config = dict(
    norm_place='pre',
    norm_eps=1e-05,
    parallel_block=False,
    init='normal',
    init_std_up=0.0174,
    init_std_down=0.00195,
    lr=0.000609,
    beta1=0.9,
    weight_decay=0.14,
    lr_head=0.00297,
    schedule='wsd',
    decay_fraction=0.934,
    decay_shape='linear',
    train_tokens=984600000,
)
MLP neurons of a small language model. Each row is named by its layer, matrix (up: input weights) and neuron, and shows model dimensions 560-687. Each number is 500 + 50 x the weight over its row's rms, rounded and kept within 0 to 999. Numbers have three digits each.
A block is one neuron, or neurons of one layer that tend to fire together. After each block is what it responds to, as a language model described it from the Wikipedia text at the highest values.

L7.up64:521509559420433529529434518540484480497484607470580466549469454461467575503579497544564465535536591459446568593518455540473451528464459527550518527470556495467517455521556560497492537484512542511489424506497527486568470560515459430523451522530495568426589560572518535565491501503486501612453563578496532506486551508501429571473436511519495490547488453473583555514515545526492543492487
L7.up387:549513413495376511528412512563488462487450585533466569585452487499375481513397553557573466494510530495453476506502533450495385480505506465507502488556509469431461543589531480578465404484488515572571547526540527516469462572488504475515476586498479512607497552591543544507475553401524518489469476478478494500448529441486521417450446499501470556448481492512536512382521476477404555488539
L7.up1757:571469439526426572486487530552447525465454509517518550578475485477498456596533464601443461471410517493520393450460565489468570513600514425480536432489560473513495428511514476550445423510507475597541565478512575479449507536426504504548502447534482523509498522571515474500604608463443447511408459443423486509552367477573563428483512481499497491421444549541603539502526460551492420551408
L7.up1802:463478403437406474510445448549476412500504483510488557625532519474465485516509518624463522527449512500466438351527558423506394513555468479453518536509552524486420584515477420557425407461445467550479504434504491429493502480487541545505486545493578520496536497457514530520548576343499477431519500459453495538506482397563560385437465554519506563505421522468570520508526518461455511450526
L7.up2387:525520425479428483567522524486493497546452457513580629562418499456555474545514556612439500499560503546464529476473513569499489543506494532532508463574462489398461493579474467584466369502490546528586508425505531444473470590497452529491482494566394548547477514503423534565550460475495428503511446481528434493493480449572421572514448527455583572542463577508523529546453601418341487449445
L7.up2428:486504470536468555529399504591480496523565508595498500546513461426503573504506441467651462459512552482449452499519538451480529435436586412469489450541512497515511507522522511543530465537530457526521541449539488472459477472504523517594535630501479515533558466643510471444535479530535529418518581534433529444520570490389507640460485450534603508507513422496624478495464487514490465532512
L7.up2522:505557502503452537471443474518503557532535492517464444556468497508481536522531484600622428551476561506409435525515548495461523414419563458539436530516599459507460504571573457533510456532502419555478472438553497450509511387515531468606582547523536459510575468595519430527420503484558521446465511495476538513566527545427478478488407482486603447511478488487490576511447476476487421462494
L7.up2574:547577475402450451614484529591501442522407437488471549590490471514409480536512553575476501577483588540521464491548543470499607513592486575539529493468501521525386509491520469549476457528454472599509525515534490409543465546455510457556393513551522473495502480533406514501602523400495460421522579440512468526422390456459492364438510488470478469411487519473552580514531498443514505534566
Plural noun-phrase openers

L5.up70:542538486576540470538422491457508432493507443484510530490508556542492492482471424527545552581486567547494544549503555566469516493469520512448528516535452532473426554544485569429477472477405525551600452451501675513511392498490509411440471517521499557514476485537440455538536466509579495465529494520600565527516581425508507454526450521446408478492577556598594438526535506537523530409470
L5.up611:542470485518543506494499473463477468445470394487413485586576472484470377572516446511464464438566540561422473497449477519539567545472488611472544473477523524527497482453484504457444510533494501583534519427549566530571502499501574473451473528490574446447634481461406478537625526477520498407444568452531551466496516508491547475471559459510446545472524626490625571644481538474504477483511
L5.up973:525486505517471509552541483531457442466521408495497454572521447463471399493458576478435439449534468598466493524482510523531489501510473553491528532488556518516449548517529521499461491510442495573504555463548491522541391488569506444527539493460553560541511540494490463498508541542420440536436528478541559479500464384590419531420485552518508468491480604581533539512535516464579505502546
L5.up1134:547472441437475417504509549497492533553537469496503572636495444444478440467495474559492497560515501480459467404459525449532503490568447445408505475479524510532486525577545496519423445495425478639511518427535498411583465472461531507512474562497456530536563561425506539445579494454494437475465558449452466511531405461506553464419532491549512495508539600555630560454540484474490529532426
L5.up1244:480558535428528505562455482584535590572569578491475404585514446537522427536519366526489399393461514609503492532534529505485478450543515495430600488436515513484431464478507447484362439489470548636499498418503482437557514555521503486496573540640422424465482507575490442475507487548469494418512544549543499523508454527547552571443580530525553413515480463467572569428551525375428418430538
L5.up2243:502537555578498496502492481536468562504477408518474471581435457509500449502492483516520402488466558543515459478434545520463524590484521442449484447492394549542463444574448473527369417391503524554424548502545462458502471518537504485439532590489555355515496490522482522542519526470518421521457455438460620479488453455500467544425620525412509481478552563484513453518554508468435458399509
L5.up2481:504456524515468482512536503509479411455380517479435443592542367533496454443502477529435548463470545561503558564534526465536516505492541590500429508490503580498490476490490557454571505543526463586485539448547566438523533443634482578549496510482572518496497528584523510493522526436518450549441482506572504499484575442599507544415520514473470490554474495516538468570537593487448518478501
L5.up2895:521441474419487473605423518541429480474491469484456468623479518371486511518523470594405519450562528504545553494486582509465471546519521491425519545502427455538499458545509499400362473462508541538524443481505580485566482485476542454547521545422529523454627488533446499340513472376587448535473534483459476504515477464503561474495568504496491470428483528529547555514547468513483509440535
Partitive "of" after quantifiers

L6.up2849:571481496477528493451544495556490531489492584494492543635486434468481432526482390509498479465526575497425460533476545465512594507453515522484529429467464513393457489520488486455404353435459512580547557475504588420503474569535547456571561495509409429542537529567461554540563497448424495472473528512467591511489542534466486447447465459465555531595505488510582549455430501432508471493610
Set-member and example markers

L5.up149:488561464560388544477406557462407505621519507424556528525511428573479514476475467436517536465451469498468439531517496450546562489620536534534542586508530514369511570470475476491484563522490416462465459424533471457437416534546500480571563482502550542529426567507474520528647505392521434573501464520501412420573512512578428485425502549572537490526456397476535534494484511475512481521518
L5.up533:531488628513484546459473518400563542617571504452511449549505456434494472599507450501643489490569485555555565511576501501591605485504619490494441479412498514515529429509518465557524495480509504572552535521541501543579505523479634487486523572473532456422540577445511535478540470456441506417485492513543455407474460513453469527501545522508538421455442489501505508497451498475525463482562
L5.up662:507506498558445474521510508471465441540463517598467529562345506519541472531506579435557539504549621501497455470476521478473531464538568483489510518485539523501591462497545476492543548484493562515453501485595527580592482530546569550544436416494459432452561537421465549538445428476549571525509446443474528434486400485443534594484460522566546489544467464580536511460462449412509407499547
L5.up667:438473501460555480459454492451537549559448410497461490562442539465431574495600563509545562509439549437579460342516427516476562542516530507561434496520534555609489438561521468536495494516439483605496532431559468480563437525557529521433490563424535520525529519549474561437590438429497424563538537535482527475509459526513577501555458437525518473512561462477499492497514556511500441520493
L5.up675:530563438486387496417498529417526535561459462472459495566479472441452473418453536475454492452456519484441426441484572458458555651557511506452571464508510625518449474456519515507581563519537518563432422523497462397424415514526470448451486493444525544502524452573435539535523528431540465525453473546515515432521420491543497519498528598506561514509471586474578359511596517483536492512501
L5.up885:409482537504460491567465490512496560543481431502518502552483465503535357467503489520509452519524668459668459507428543488520532493464526526505494499487493420419531520452522525560573459494530494594539542385568483474549490423524475451466557612501455496499571472443547523567499482475450475495509476462545433447489517532553511443553451493484464491555544448504511598480509556457411543533536
L5.up2088:595577508393539483526499442408481489450483485458403429505533474424486458456408469496473476488396546542518331426454429467563521470467508557448541513466504637528516480511452519582572637482528565554534437430500532557515534480539464573496508613515527352498486539434549526510671412525512517487498495542481535477502448381499516551442559518475517586492469477610591480505527480453546529460490
L5.up2827:521499504458446558498375518452527525531563401510487459623419441509492499550485530474503477483502577515426364440554478506475558538576571543508468471536531582489524525521495550506531549479558569553505456415568481509548451521504577461531485540439479527430507506413450557454603486524590526574489475545479541401504470507427610517476496549507454474450387461536542454394533494507478482573563
Second piece after initial consonant

L7.up19:487562527533498473440423544534548522491488508450526492493407531509414478428517454469587460450551545474498512531550569515465530569482536515531505441411486504454545441525416484542464515529462520510458373423528439510505504531547466483453461542558612578503432570491507539456572550506443436482476556511486498489511477465460549472375411492461615471439427453418580477521520464555514538559586
L7.up420:558516509486392516458569559427466403530521478449593496466433516418528496515498423445466448480554551524528567466520465468495567510472574499524518484482483625530578517542540522572477511531413560552462428421550472502563470422567464516557512501493560565488447551556501469504596437420538417541539478498462465489487501431591401509448575533501579533539464496542571441527504510474477518507633
L7.up560:440542575391436517494416571529468514491458441468499449541535505474465489399461482476458496540490611527524497467459529391440593513431478457512512475457487567488482482522602449536437529529511510567508545515508461516518456471501566459505565507459524510442506480544529551538510400441451434531520464568520433511500538449532491562572574548448507442516525525598566622452541484540509489465572
L7.up1280:493580461490450474442428516509417450540444475510496497531430467534491490433460347513470499402501584487459523533557493518383573553473498552458497556458449487482500516625587511493492527504527548484496519417508503436520464429531554422509475475430528513480467488520522485465548525493507445544448528613569441499549481538515545546465482433527432422569536429589488526471543516507540576465563
L7.up1814:526543471522429513530520528506556487488421475503520518484468432468474506525364505446470522444630584509505545617523570530383507467568536470450442504485519581420610445543536474516440485528433580493623408423513458524475442496485511450526528516455576565580453514528532520399459500471497465529434505552463581430543535452448534454486441518507508470481436478460436457525538422486479502531488
L7.up2193:558473503461480596438516496520529526501472396464497507504523493474493537433580485514546488539446618494526473446479450491425467628494489449504519506430530563380449471539443475505482411563515553586444548431578489515492533374491509487591536495497524536537525503495515506496561472446519352524496491496487490492510503466616470605481516634528591434423472509436543408474461517564486509525544
L7.up2664:542509489468487454464506466559516502468401500533492523546508518448412562466544552465492531472480569508547491450511393438519468578535522508513554482512464610519498505496443540483435506566600504548426522412527482534442449534529515459582553485525522515574478572597478560555610542505496486479484543423453578446449462452467468481453625561494571559479431533452548496519485567544522443512571
L7.up2722:511526562508520518538396510549490479546381401479492543548403424485590542484461497506545497460507571465464537533495496439464445528565547505514457477522403562476501515500480651483460500476481586552505508455506477516571454402430454415505467465554575495502461512591533491453490473477569505511475484462473414469523452522557517476484549573453487520482525525475608505478536483469457456474566
Mid-word vowel-consonant pieces

L6.up941:543502455471555563586474473477511466451545481502458496508451458511445534532464534450523447386428517438575498507555479474415468655537523571384578483422508529506500560509604506554355481470547486554519440490515445516602489436581539545549447462506617480470453544481545531534515507417421448474474480533516528467499564473578473527469506526459483556404498585524536523522571589517556478486599
Mid-name word fragments